config.yaml
n_layer: 14
d_model: 192
n_head: 3
n_kv_head: 3
head_dim: 32
d_mlp: 448
vocab_size: 1024
activation: "geglu"
norm: "rmsnorm"
norm_place: "peri"
norm_eps: 1e-05
positions: "rope"
rope_base: 1860.0
rope_fraction: 1.0
qk_norm: true
attn_scale: 0.177
bias: "none"
tie_embeddings: true
parallel_block: false
extras: ["capped logits"]
init: "uniform"
init_std_qkv: 0.0246
init_std_o: 0.00657
init_std_up: 0.0246
init_std_down: 0.00304
optimizer: "muon_variant"
lr: 0.00958
lr_mult_down: 0.7
beta1: 0.93
lr_head: 0.00702
warmup_steps: 30
schedule: "wsd"
decay_fraction: 0.724
decay_shape: "linear"
final_lr_fraction: 0.05
batch_tokens: [16384, 32768, 49152]
seq_len: 512
doc_mask: false
train_tokens: 102200000
steps: 3498
dataset: "wikipedia_en"
MLP neurons of a small language model. Each row is named by its layer, matrix (gate and up: input weights) and neuron, and shows model dimensions 80-175. Each number is 500 + 25 x the weight over its row's rms, rounded and kept within 0 to 999. Numbers have three digits each. A neuron's up and down rows have the sign that makes its largest values positive.
A block is one neuron, or neurons of one layer that tend to fire together. Before each block is what it responds to, as a language model described it from the Wikipedia text at the highest values.

Description: Non-ASCII character bytes. Byte-piece tokens of non-Latin or accented letters inside foreign words and names, such as Cyrillic Чифли, Japanese 鈴木, and ã in São, ø in Søndergaard.
L8.gate61:500455527520534517447508443545521515484564448464504518494480491488495514490501512481511567485559459510526499475482493522518462493478509479496543537488502466473494487497460510544485488506507485497495473493508520498421495532536508492481486467481514541524509513492552496496467456487491499488
L8.up61:452510502550524520494517460472499496511501523546472547493479501511493523501509507513520519535487472484485496512473520520506484471471490536522475471542519478474474531471488492565529492480504478517556512538528482495503524479512504509500464499515522493496462524515515508513506483499502492493

Description: Clause-opening boundary before subject. Final year digit in "In 2012," style openers, plus commas or "the" closing an introductory phrase, right before the main subject.
L11.gate124:517543530528489500489480496494499497482502527500482522496566548504491497478521488503505497499538490519505520547485462505467489522498522528450515462500479462496533549508475520453491519505507481517501482522494447518489483513489496507480504529489495504494456496538525468463461516463541494493
L11.up124:497491503501520464494487487477497484489488496542512546521456502540508511472497484521501496472533481493549478496483524498466488497510457481529496486460444491487473540478504512484528531553518536515474476463502496506538504496510527499491494503501490498509446474502467466492491520474480508512
L11.gate136:495533498541491481469523502548512511550516520517465500529490477481544509532542465516481551475503528491479524507510463475558527471513494486517531520475487527503481520505471506545534518509502478522482515554530520508489487529492509508532470510506524489485524521489509556484488509530497529501
L11.up136:504517470498495519489495536524480491517533516523455499527467480504496503505490502531480514488501528495526509552514480543545499480487517509518516502455548496521515469532473511532542536495498459544493518494486529486480465531446532502513485460511516516466500523508541460476463498563503468475
L11.gate152:492479494546474513474521511497488528459496518536570520474481516490496554499471496518475510479521523478503487478424517536517513485492501431488494476511504509455483511498497482448460514544523474502501510490492523515490505507500506526489464503502514489527504521512512486513509507474528485540
L11.up152:506464493459491495445510499442486504506477498501506528496505504500473527467493514515511522517475482482551464497513507473542473505518503455523500512493493485490520485509527528480485533458532507461550494491514492534482496506515489495542509535476487509505472489503511463506506487520526511516
L11.gate178:466508484504527507489491505502502515481479494556461519530557546504498550499526550451470471486491482540516514499495457508497527509511537527504532494495518472512499495515526568498537500517508497564497482551543500517509509485512470533526490509493461491480474505495535473514470486477498495518
L11.up178:472498488470471464512491491521546474538485538499481493506546514537492526564487507503513528525502493528525562477499539523518493478530516449516526528506496493532485472489513495472512515499513498491561524484510524468493521528459502508487514509521502537501475489481485514461540526517511513493
L11.gate194:488457477509522501512520519443508455434449511459472487507449485498513528477529517506543473513502464528484490492478525492517505489521514459511510513457499497504487541463518468518526500473494503476469475492469482481554519468464498480487523500499475518472520484517491463484501514475504532487
L11.up194:483460510508530484496473500490471505512548458505447488491536527503504495487504501480491546529489500502530505508522459493510504519519525517463498489441472480482486550469496489535507539512537487529483531491537468480462486501508536504508479477506463480477503525531502517550505531498499507474
L11.gate198:504496496516480513484518512465502520502514494489498523472497513451535485474528473487521474497536535506521511511464506500491503488532497503526451442476503516480517496473504503485510506452533483514511549518541483534476479500490489471530505491463482498463455511442511475517455489522476483501
L11.up198:510500506493540463519533522492498499513464493463516446475519491492525540516488491491466516493503555487478482486499519471520513495503527507501479487461529510450504479414522460548494509510476516475483516499517471529471466488549478523495498500459489452506515544506534546486505493463498464456
L11.gate202:508498550515492525512509545519515483506525507460479491544494479468520482483503493530504534455502502520527464512468466496499493523508498553465506489500474497482492501494456471484555509512518494462499518484487502510488512493500531470477468510490483521526577466525523481445444475544491544493
L11.up202:468510539516471488493483467440481497504506478468504480445493493489500511484467494513547478507508508527500474471490500528484518468517499470512515545517497472491496533517503492502531453525448498501506522507511524529526521542441501527562495501451477535483509530499503469529476530509424520542
L11.gate206:482480511481450505486523513516553510509485492529480477557526562479495516499474486526510478490528499513486474509459507522516464496493504532533472534457482479503474487502499510505461531535494517527489481556548502492526505507493504511475486522506518523495489515502491476509477502517465523524
L11.up206:530498452535549489467453534491526453493489478491480540511518487496475429471482522498536515494488480528548526509515522452521487526495507509502529488504506476517432494454527467489549505487511510483526542536498474511514504507473531533488554531491480518493525497509554486496473459456454482489
L11.gate261:496474474492509476503514517481474475521545517507481536529534488481464492483545525450529465512500504513512482523474447497480483496453504523517484541506498490543510563440497476480493521544495487541512492488540490474517476475484491524523504500515504508507477482465480524478484507501503467482
L11.up261:501511497511463502535500507502527522544454499491461492466450461510498483521552462511516469490475469535474487495465518489481506462487538481497565534525501526534520536506499492547518474467501544490481476502492433495476530535488493462529496498492449521537447492483500470465479483501520505501
L11.gate285:513501486515488495487508513468541497513515476556503477524522502528539554486485495505518479487498542563507519526505494537498480503488494503500495496507504491489525518531514490493510534474533510507490528503522554506476533512484547523428508496465469502501458536506537537499479509484473491477
L11.up285:487509459509523453503489500470525484526467498528478496547478466514454524516514486508497476487492544500487499504517476471515515488458503510523472551506464494474513491524494491525546506482513509505485461499477534467518499546492488519533512475467483496479468505487509488509539514480456477497
L11.gate316:506515466486510546515476521485537503466531504510494489456502554473480537499476502514502503501530523485529461462506488492497457450487508507469531540488478496481489474464516508453488477514482544508493495568500478501507474477480474493529510461481452500499493526474478547524467507470518535512
L11.up316:511463456478463508506510507502548511488549503526488489543504503483474522505471495497508484472470531522523503493510480518506468554511426476474464573503515492486525494459486517472458469517490456496517482526462504531508530478508473483519518508522511493482520499481504512490518503507518527505
L11.gate325:498521530475479567553505471499576496503524479516488486518486523517499510487534487501504520478524511513494503506520545532511480492479517524523485542540500543539454521472519454473510465525537526496516475498507543476521534490497475492512511450493495532506502512491484490540448478530468474503
L11.up325:470496505521488500469538490480560506522474530519463471519569501492463498476510521505470558494468538524488533475499509501510508462470486485508536497515520496523546490507490491429472525480519527487506547476507504507523547510516505528501497487467450554511470487455484493507506516498484469502
L11.gate343:496490511516492470505437501483537481518509496513523514530516518520492498458457503473528494472465454502524494451504509482494455512462559533506559547503496497564479502486445455510486495486503471524471513495485481499484465508494479460515492504534504532488470474438483474521500486524524503467
L11.up343:492517484485504483471478536466465456524510483519471510494548523475465521539477497507510510551491528492491505504487526475480452523503530497498537510529528541490456506467499441471501565563492531496501532528498492451513540495519526429518475486509522506475479497455495484521448511504545510528
L11.gate352:493504518497480477494503489446541485496468487501526472520502529525489503524533497481543485507481519523519491484518516513474539466493491528514516482462486502542498530485450555517488534505481526510476550493534465501495506501541538539473519495458444484491534511512509478481443539545443488509
L11.up352:482479479457495505513497512480517498527510488540485424477484514504473554496527465495510470472504498504493446509506475536548469509487505494510486519497518492538496481471493474478481537476477520488509480502516462498527497529511522474508526453524507521524496489471496497512449524529509532502
L11.gate364:479492492473493501495494499497433529488483447526449495502495563527532537473468514488505466445526509523461484490495494564485496530523484503516477550471500489502500557478448488439535484513536518496482469517516460502496501501460495520526471484504528494525460488490485502526471510521485523477
L11.up364:517518514496486485503500477558512502468516515522503471496467522479504500488487487446532494475488481498501482538459527507528520492473469512482521496483500501507453447483468477477487485522474501496464453461517497489535505489517513484514505452485497502532477527497513461495488511522472540553
L11.gate439:489519478485517492497464518457497487471500506509523521493510520471498517494515505486437461475513492497470510485494509512477510514455487487477494533458517469466519467506474454518469466525536505498514510494496492518523510456505569532514488506490500514497490509487573517451485514496468495539
L11.up439:488503466499467508570472529454487530503502514540491536545499503480492538474516510542501489477530498486505492483485507480550517455484469540499519471547506489460492487501478443524483519484500508499526470520522502542485541527536513505486521484495478487463498517540466530515443505493443510514

Description: Year final digit. The last digit of a four-digit year, after a piece like 199, 200 or 198, in tables, lists and dates, e.g. 199|2, 200|6, 202|0.
L4.gate0:463511493506476475567469533496515507504478490498486492493537512491539479489478481511483500486516521465488488521478469475511517492537480508514533478484502536492508522509521518536486508476490499450529516532502537465497517560468488489452484496519455488507484477458489516498497459556519452508
L4.up0:507513503548467520573505538454509490508494516508489503495523530533519481510525474523470530481549475507490467478451496479511507501560482481520507503500527490491493504499526524489492489505509515440474460562534493508550527583493495470460533521528470496485466480531509517461465494510512486530
L4.gate81:489502530571469489499493447486466493515536512494536456499494503480490466505480515467450455490500477512475496510508501479494531526510495522466478509500519488491475495493533481512508495471504501475531475533467484519509481502500492501524480553518485542484492490512468473454534458492531488508
L4.up81:503471458514528522524526499472548500462500497505506466491552475482492517493465496491482478519495524513517456503495567484483479503474494462457506518499506533488507482472481485534512497475505501479513513482519490489491490540473473458520512507475521546510526467521505488490523473508475500530
L4.gate256:504495512543452521475492476492470529482470459510533496484499513540514484461517492515488500490533497478502503498499500471489491517504487429479517461500497511468501516502512515510515529490476511509516519539515514501491464481556468526507522523480476505518477500480509503497505478498558517549
L4.up256:466533511461507546471556502498508489472539461496488428504492484497492493497532490463497482523506527484529505464500527503500467505532528498508468476467476510485513491510535508501542450500506514487452520506520535544509502492479482470489501523496466423496492482513515496507461487533500493515
L4.gate280:482535495515508517480505508463510506514448476489499465507496450497485486499506527534471484506485503474472486512479513507488498473501554492501502527534511512487473491506507508499483493518487467479481500492453523550495495469494534561505521506511474502520507482523554447522535496478486523521
L4.up280:446554529534506511487547460494532481499495447498501496476496510505460498494524511530514516494522498491531469447464530475517508479517501489513516505513485496483492505455507463523518477506486534476452501569484525478477502490465471497477474529469466513492481525513495513485488495521513494491

Description: Word-start fragments, foreign scripts. The first piece of a split English word, mostly " p" (p-arents, p-ublished, p-ositions), also "our" (t-our) and "or" (T-orres); plus byte pieces in Chinese and Cyrillic names.
L4.gate167:550513537499512499496517481509520483490519493531482528521485510483550543512510508538509511502530473478473503528514492523520488512523479487488488528518529477549507518529496476482474469512492494486548502493464502472469502501554536517519509512549514558487485471506509509521502502524460534518
L4.up167:475483536483470459485508515474521520466479481516494480509506463477506498455526497511501590455492521477450473532502490462470491478500506489538487494517547503534466495534533503503454494482460492500486497489467480501448492468567486507492479555474498529497482476493562565523499481490505460490
L4.gate226:463477512544517461456490428507498477478526493476516522510521490473494521536483520518532548477489511502471459502496472508533474518489473489467491504525488497501495447533539474526444526493513478504546490489529493485485572443465504493445503463558522545511486474514530470495469480487532470533
L4.up226:484479525481479460470468489476516473513533512530456518482486518507487493499493484472467488483510521526471475493494558527487553522493520496511506500502499521507508516520517507480453522497541511497518493492535492504464552466485499495486557460514513507498525489527471483467451477487508498523
L4.gate307:460521486542542527517469517515489530503482513475486488503452487489504495490472495507439497523470495478476503526494487505515506488516498462516495494498528456478535511495499517505503502530515469535500492527547471512500533513489522506482470510490490495509486496478491528508535472516464526506
L4.up307:488514496511509522529473513552527527511449504535486479489453465491484543478493550540498515475493519520483499471502513480524487526534547466498533496502505510488516475513488543501507504531472520557498479514483460536505477497478499503463483517467471481469466493494480522499489508538503516470
L4.gate358:488520493489518478459482499503540542528483478454481521534452511495521514508479510537506566539537504489456481538571460463513512466462516509503535525507465464501496475518490515498508525511515480516503497526499513495491508516528477555474488485500483518526466505450552504471473454504529509473
L4.up358:498463534561532492487532460513438521480493500483499485500510488490505505518512503498515533524515502475476506522493457480510508514481550497524518535521523486473498470548536497513491519481483485531499508510462524484494545492453484522521481462512534495440492491514513496558485508486504525511

Description: Before a year number. The space, dash, or "orn" of "born" right before a year or date, as in "January 20, 1990", "1998–2001", "(b. 1952)". Also fires on mid-word pieces of non-Latin scripts such as Arabic and Cyrillic.
L11.gate16:534495511473527501491469527508523470501474454525498538531494479519486499491531545448533486460459495492487509496449491559492498505519525514472513545525514482498534524490481487496501470503523508454501530513497487512525531540532530481472516465487523509553535530507469484511483518520454522543
L11.up16:506525493501466508496504465495518508509471514529533487462515491476532516497486506514505501458516490465457489437473488490472489494479451544523537437476493544490521517440457476529508513487531516508484469505502481470512533516483507481527482515467532485525487515529484473518508491531502453510
L11.gate26:474494507482486486495519506515506521516531485493480490518500467487479519516525490496541537520513490514499521442523552526521455522482515475556503530488477454472459496508549496504489523479540486471501474535522462494495500518476515494506525506506518478490493497523530512468482441470478491503
L11.up26:523510501545518481487494521493510513493543559506480536526524456514485538477494515469503535518543497533497541483519511463518553489523454512584519471490479536498474502500516490512461523456524492501529516489494513489489522491525484506485498462511512444498480490449514540480447479464472446471
L11.gate56:454499524497537519468480502475468512462484475448491536513505517497518498490514502457455483551483470499507546480480500497459494523507466485497471473501545532499524547500490481536461512500514503517528480437520490510469542497510492534493514463475490549475538512540528498523525517502495491487
L11.up56:467541506488530499504480557474471511477505481480491479495488518517477499519475557468458519524533464491495517478477533494492517512499500491474487479524558500485511522504498528547456547421523487489514465486509443475503517527514490498488500457489507548517494513525504501510505505505497537502
L11.gate89:503491491533522462481510489547470455490505503525530540486531521518551449538518502530501492509528509498427473504512524506477488503477463501475498494510467538546498502495494507506495492477531518462494523518487540483490492477509481488479465487520485505560531479515475552499517479574517487483
L11.up89:509499550500521524496508454495504486517517461507532510505513504477559514502466458514503467541473490500529524491516477490516470509541464472533538509485488482494523478513453456501482501523536508516502514498515491498480506521462489492517494532483528525498513483513536543503461435518466546486
L11.gate97:497513471497494501536519508522481459496506524490484542460555491480481494463516495522508502522483509511528483479507499500510487489509518529507544508464537541486526489521525493504502527459477459529509529438489541495491508513495483445495470506515461510535510530491489520514508485543524481514
L11.up97:537516509497511556492465517500502512504544511501504538540515491487501535501516475514425512483516501493471474473480513462527506495526511457490516448478508488542505541500516486473493497507436474531508486530478542536509510543531485487499493525534478507518459488473491507522468495514510525485
L11.gate142:496435512493501475524484481478512518486534452477498514518500510494473494464533492558508479488506503518503505502493480507486433508486499515506454491494454478475528478504522592511473476482542492541491507504511531514512525470479473503498518526503545543504462483478473536523490495538485528479
L11.up142:504446484508556457520461491538506522490505455483518473487470491511515505539503508513487520492553509469516515495478535514512499532501542497449509530495502554518507484506526517495457492537549475474455443496511556502455490503506487523524519504513526496511530536499506544501495497518508456538
L11.gate153:532533470490495485504518463490506525505514542479520510455564514526478526479454513489480495487520468502459506508476478500526456457490498470475480490523452496485479549460544514528487485530530491478537516441489453475534498465518511478534525496501463535522472452508487506489491472507512532479
L11.up153:477525507495501523485442510493460531452511507525507480463492470465511454511508496527504502463522478494506505491518514516522452522493526517509559536533535514526548477509508503477486549450522508492494490513545463527490509486514489528444494487521473522482503498498489486531508466433457503533
L11.gate154:494502504524469538490521484503509506493488515508480522486517542487533478513519513484483516502486481515525471556511463503445512492474508456504544474483500520505511464511477526498511512524498545470495521494533517514477503532478492494494486522492447506495503522520489516467534530554487513497
L11.up154:513490519540506462493447504544479515515534509447518511529490535494480505501527484492529505548470480512498509481525500500483477503518515455485488466528518516501467495464514512465449535510540489486506490509515473492496525478491504493454493510475559530483517467498526518549501467476521494521
L11.gate172:519472475481519510496482516484552525497461492517523526474479534508511515509524516535530495503513516506514495504533492487455487557515506524480447483519457489503493549488499488509458484518499518526481490489535519515516511494488475553495455485543485473522451521468498522500499486503544527446
L11.up172:467512530474534530523439515487546513494482488494542510457492524459508522479490523517447500530512542515506510499537508497506510492447535523506501482491507490466492512532496485529490473532449491506496507508508527469478492469475516454450524530537461493503503513508522494543502502490559516507
L11.gate190:508484554492501531510439514495492520484511487491476483520454507539510505509501513514501504452503491477519460509478481534494504494475469547492554508472511541452497491482532485501522500479516536514507490506504487524486494531575481505480484483475506550506505489532501490500438534504470452491
L11.up190:506470500490522445493474505453523469487463492541458480532480498480531490526507535504470531510522491504474493529479536472532524488508499491500495489480514515488517524488522491498510469497486513485431485481518514452446483525525498455455505513550527495507478475520461514452565470507491510461
L11.gate241:508480499458501494465507482548505519518503487491532491497514501535494505516505534455462511511500455505466517454514490522507460543482462504550466494500468507483492504489469515462475486507568486455515495520512491535494519490578494473512478479482499491465469497465529498484527482474467486473
L11.up241:476500472501498499521492529476498515475545463443475537465504468518497495510550451524519549483527534515477442526478492491484496482479476472493528524527465490502475449479508469522484497488472482503478506517529498518450529467425525515543503466517524544519507468516507532500484478484486470502
L11.gate270:507491453467513488504450487451472509512487519518508504474539513475491483454517457499523542469501470483489484522483436516473486515472475503513525496514520505503498491487508480502490517480520475487492462533488498497477513441508489488517468475496467472533474504509503494505540530492480440500
L11.up270:500486503502518511485502494493491519485514507501471499520506495504528476491526508508484513466513465507522530530482513516496464508489533501509540478489492488484493485498502518451465470442484543496484489481484513524537493572540507511497512517491494504493468481522496578526504509511485486485
L11.gate279:512518498510484483533540521521472516495566455527459507471467475484517484471538482476514508511458491507471510486506515491494484461477466492475512487493491477502467500487460493480490528533543484467469536480528498520477528492466478489485511518501486516525517481511491517548496506521510471491
L11.up279:509475530486513500505506482499512460497505492484493495503506537527484452476438503499501489541490441528495499478504486527429472513559518458549528526495509482457532530489482466492465507458512495479509520526507482530498497549475508509535506516500479513487515504508491510526471500517449516496
L11.gate303:484510547531494484496541516558486502506517505506489554548526495495543504530512539489494468537503454524460494449466478527510482527529494467519514502486500500482504461504490529460528498525517503448476537499514526504502518497506513513476483478507506501535485468441463496545492507514485500482
L11.up303:516520467477524463502472503498488461492542500547474515452487466536538486499523508518497532488552500497551499492468497491432491516483526520513509510531499476473494528491443507508477526491515513477523522502499469482475533512507518518517462536544526538504489453509473497496481510480458525499
L11.gate383:447470483539499501500451513504480497466509459512491468559494501501495534496494517518497533487532472485487489504509491497491482530522474527501512498520507524489514524515503536522485492505556455468501499446496471487503484528498502473518508485492469476502473514518493516502458497486525445463
L11.up383:466509525496494522529474508464503539513484486483546510503510487481516559549530517471519475499458498471500473498477508481504457446479459471531538473510480495509508493487509477471474521515520479501489541493526508499449491505491494487518478466479535509495533471490513473488497523486494531504
L11.gate423:536487524513478520526472493483496541477525489514474444523520498450474528503503464538510468504509534479459472516464506529495485481525494489494546470484472479478573484484472580478448497505505514554489482529538476494535523483515494514505470492530482489492473460530478492515501504510490521492
L11.up423:512532477487478499471493489498511526499554476459498493468506542499495503525470486524517503462472515496439467511544552484534458492516513487518489480523501481523499501434474495454448518512493488481532493506466476472529522573538492523486481520465491460477486514503519561498525516531534475515

Description: Clause-initial "the". "The" or "the" opening a new sentence or clause after a period, comma or "but" (but the idea, The bullet), even when it begins "then" or "there".
L8.gate41:424498507481522487519485493506497542510559504485493514533457519514459480504529479457468470497521474528511467422490490502475498498517485512464512508493495496484502495538537458457470478518546539523495476508474486497490503531507505529468474502490524492510537483525543494485494529470486507467
L8.up41:478469461514554501478512546511499476484507505543518507547488484498494502554478513505482475489508476528504448490462478543464494466480501475528499485500415486491462489521510539544502502534494460521519533510528488516500528482520513504533497533457525482456482516528468509523493509490508500511

Description: Year middle digits. The middle two-digit piece of four-digit years, right after a leading 1 or 2, as in 2|00|6, 1|99|7, often in tables and lists.
L8.gate190:511483519511476495499494509511506487481505497509496515510513496510540498442446521499484508534541530457516536568507471522480525474515474514536485526559568526503490530486519514472474521536522495525490509473501484501534489459485501483493465521500485494501469520492516476510472482493455483529
L8.up190:517521513486480466492497527478532479462507523488535511493475488539513539486525502506523503522475516449541504508478482515478480477498510501524453481525538502537492511515546498486527522504510483489520512512563517487510538500457444490476487487512510512495493451503502477506517506433477487544

Description: Year middle digits. The middle two-digit piece of four-digit years after the leading 1 or 2, in dates and tables, e.g. 2'02'1, 1'99'5, 1'94'7.
L11.gate33:488497524496468467573495508509499520499506490517517517515491479491516523477543511529516491553520541482547483500502496523494559524464538453454455534481526523461478452502524491518518471513500516515497507511503530545491547486518492504487484495510472491486485507514512500515511519469497503495
L11.up33:521509484516500510533539499464471544525490515483527510501490502496528478497519526473495507476524481483531507499479479493502529533469513476472495520515540513499449499494509494551536519530466527512522486520469560526496540514550501449508459484498445532482474542486525511514482506481502453525
L11.gate63:471475517521471493527446513485500470509490487483505472460541494490493510462524476503480500495501465462496523535477499474486476506549478540498540516457523532520500483461522484489502503476512495525460488537478463516539470522514490545532513503461482517502504460492484514471505491508514471520
L11.up63:519524496486477470507471470495495529544528496481479486515496512501463473523461465504465466541517517545509485483498532538479472531506514535516466485541518526511492507444529491509524524487503536474451522514509573484528537511459491526479523506512545485470496474503503513496490512449473516494
L11.gate77:472564506518503468481529488506562507510496488485483522495474516502511460499507515467511471466513472497475492499484507537466548533501504444517492479557523504548492495484509471493455480502535504525492538516488507473488503514500519504508478480498491452523455531519476463503495505479502503502
L11.up77:494499509497496504495530519475484509507504530462522528490448505488493497451490543515480490485541506495493486549512486514504511495524532519519523504453477489441495488488474472476502466510489510519511484490478507527516448505503513536557499526531480516511485503489526471457506480522489467489
L11.gate94:480519482491520508513491529505492448512482519517500503517557523474513493478486453515522572552494459499483547506521515558533497478461492530484504512506509519533520507517522433469516491503551473530541519469475473492496506518510518532485483475538476508520508502459526499549524486486527436499
L11.up94:520482473493511476502504530470507512475561504517488472515468493531521514528471469520505515500553480521514504493480562510484502475431498479534483507538473514531469524514483541490470463492562509473525522428516463525521480471471515500494531539511526518517480478480480518488524484465464527522
L11.gate116:483510499504493506492486550468514486506501491467521510478467507476505515523499512462511530448523487439555521501517492457490508542534552492482484505506497533489487532485515468507518496474473465491496534466495520490498490506488493519524445472512450496508507523536528457453536468458521495549
L11.up116:507523523444496515503498527511524570484504443539463516480475461488436467512531458524505491508512481533531505480508510494465483510536526468471516484504514499539505510519499499478487502462500497478485484502496484462526496464501518514505513571489457450472468477472534482482540462488501481497
L11.gate147:484479533506476480497543517514470477494523515490505496476500520524496563534500430499505497501538493490495555489490449531464485508485541438509524494518489520472499524536487472517515520461523527512518526530549489473535513517523481496505522484510505502497520527494539513476454537472512434500
L11.up147:456525520462488456524535497549494463510493491518542493504545492524522501522500492510520517462487453477558480505494543531490504568493484489520489479521480505489495539495503464511509497506485530520495490507508483483505510519474511475442500485498540458509472458495520494466531439500500467471
L11.gate151:518500515525487520503466454532543480486519516507530530525523491488528517509515513539528467487562505480519530467494556522505494474467517519568491455505488536542492473498530500500451483491495490479527543482500491475472483528485467449544483486480448513492447500517482493497524485474495478493
L11.up151:523537525454541491520477497503486471508517489531520502478494467474557510504508453539526481462483501449505524464472539529499559529480461494482503503479498548500518492514527486532491535519534485500517424475476498525464483471504524499515490485472494501474517447496488501500508499482454461528
L11.gate157:497495483481509464492460501487531518508485531506524520482469487478525493467490540549530521491477474422485550487499469502495545496490501513550497464485550501487485469503486485492502512515499501547512497462509511495505497498513483538485474496499542486467522490543489486505498527471493475489
L11.up157:486465446498516542498492495498545484520462512496489508531510450502482452471470467526543525519508481493500489510472499489507517480511481555539471501484563468504539482516497484495482495511502486548499524485516497500531520496520546511585518503472495470492483482536525505500519488508460477529
L11.gate162:513560473513448536500535543480463495456503482487518509475536523508481522535527474472460472520530528476513534476483500488487535541468558492508509520466506474546477469474487485492515483538541480492509498491495572524551481470452498521530478514507481515522454478508470476493499465488487477524
L11.up162:442502495486514525509492513477514494503524486462523466504525484530480530526548492522489487505505506497506505515529487519512504475504480510511453524479508491467504465511541516507491495491527482486494528441524530520522484510501521522527473497513497507487517463517494488460476503508493488503
L11.gate222:477504499468487464504517495509487528484485491503482533477473529487508461511504513475520532530504515519521497500504502505488531498507510511516531510495504470537513511547421517533522542437488498504515511480471588453509534485552519479541482521500484504497478507517517484486503493539502536532
L11.up222:519519473525516493492509493494532519515522510496501467510489542457509514535468468481496512553459478498498516522512496484484485486459532502514515490485492496542465490493480503479485468461536495472471525519509496531549520470467482556516543511572496499518478465503523484483491477446519493464
L11.gate245:529512453513490470495536536484531489489472478485559470464478512482497527490495518505513500472503510497537490466493469466484529497462528465463473527496494493511459474486540463512488435498527488525504505513510477526462489486479495510534467499468487489472483547488474476446509471512491421489
L11.up245:494504500536500493469501513464533525511486521530521486552536463505538503527457516485511521494545462504531544495522498493538518522486525517459523513493568564493507466508524494461527497498498512499504522499497512488528492519514495475502489471532510485529489528495571485472476477426502479504
L11.gate254:502528515547501474475493514511516468519501473496568510466470485512459500550507504527456465541518526494456508535530483485493495476463519513556464492515494548513515472503474493480494492466458507435516551497489472528486490509503553494499449495540558507471468530489496526448476468470481482493
L11.up254:556520451496462460495485496540532496509475517440489489517488529527524529478563510465512487500495481530518516483473494463504477510499504485535561522510545553515471475500510499496495506478497481542501506525474498509523557514514483458486536520506492455517524503475528477470467503514467491505
L11.gate310:460523497509507501499531498523513504496515557501496509494469503501528516519496517533490467503511479441468502522493534511504492501520497535506545507477461511501504452520538477457514483467476494480503557481500508553537531523486553505442487497476504520495512462498482515486498511476509513515
L11.up310:525525488535492471488524554487499470480510485490461493459492516528477502524504463504481491505499476485522489511521522511510513522497463509496507486499490527454486499474496516488484477477517486494501476488585524502513501523474493470511506528528515475502462514530465533500463505535482506534
L11.gate321:481505514473488488515545557465488531507463489503480525536507564526516493506538527532488497528517513486514486529500493498491519507453480469543455482554519516497509474521533470500496496558445487513541484492557530491527553525503513492487506484487486501454506505523454492481496471501496474540
L11.up321:531507556492488510572526492457500510506468474547514509505516522464508532496526508510521496511465516500508503503485510459516509546494507500531530463496536449492513474543514480509498519508505495497520470532522457544493485490511528490478458523481491467451454491528533459484530512476495485518
L11.gate369:531444504541471477476472533507477545527503521461503563507484482493502533485540513476491532461526471499510456481511463484502511510449516483511525532492560545510495468497514523505543539504499477509480477516495525509498528484523462493499447517510457472469463516521511500505495483494506467501
L11.up369:559449494489557537532556521539493529490523506481513539468530489484501493465517518504463499510515476465513482513481468533476510549524488491514528487502499511526479481507458510498484485477482507480449495511501475477471500453498473524435504486483513519472502511513531538501501472501471488492
L11.gate378:504489500510507496450489476443528456448466495517518495490513487442494494464482529496469478498521523505504490500438479547445545525483537491490520483530503478495499481497510522538508489524516488471495480495527517468490467465488505494512502504481485509530512490509499511489488530501490499497
L11.up378:475490547538476515476475502503529501493514523490464520489498510493501565457513515509431486480464457492511496510541520530499474488526539539469473492485505483483526527530469498488513497468511546500518488513513499487472497461449532501481503490499530499471484525537486517494551496461521507475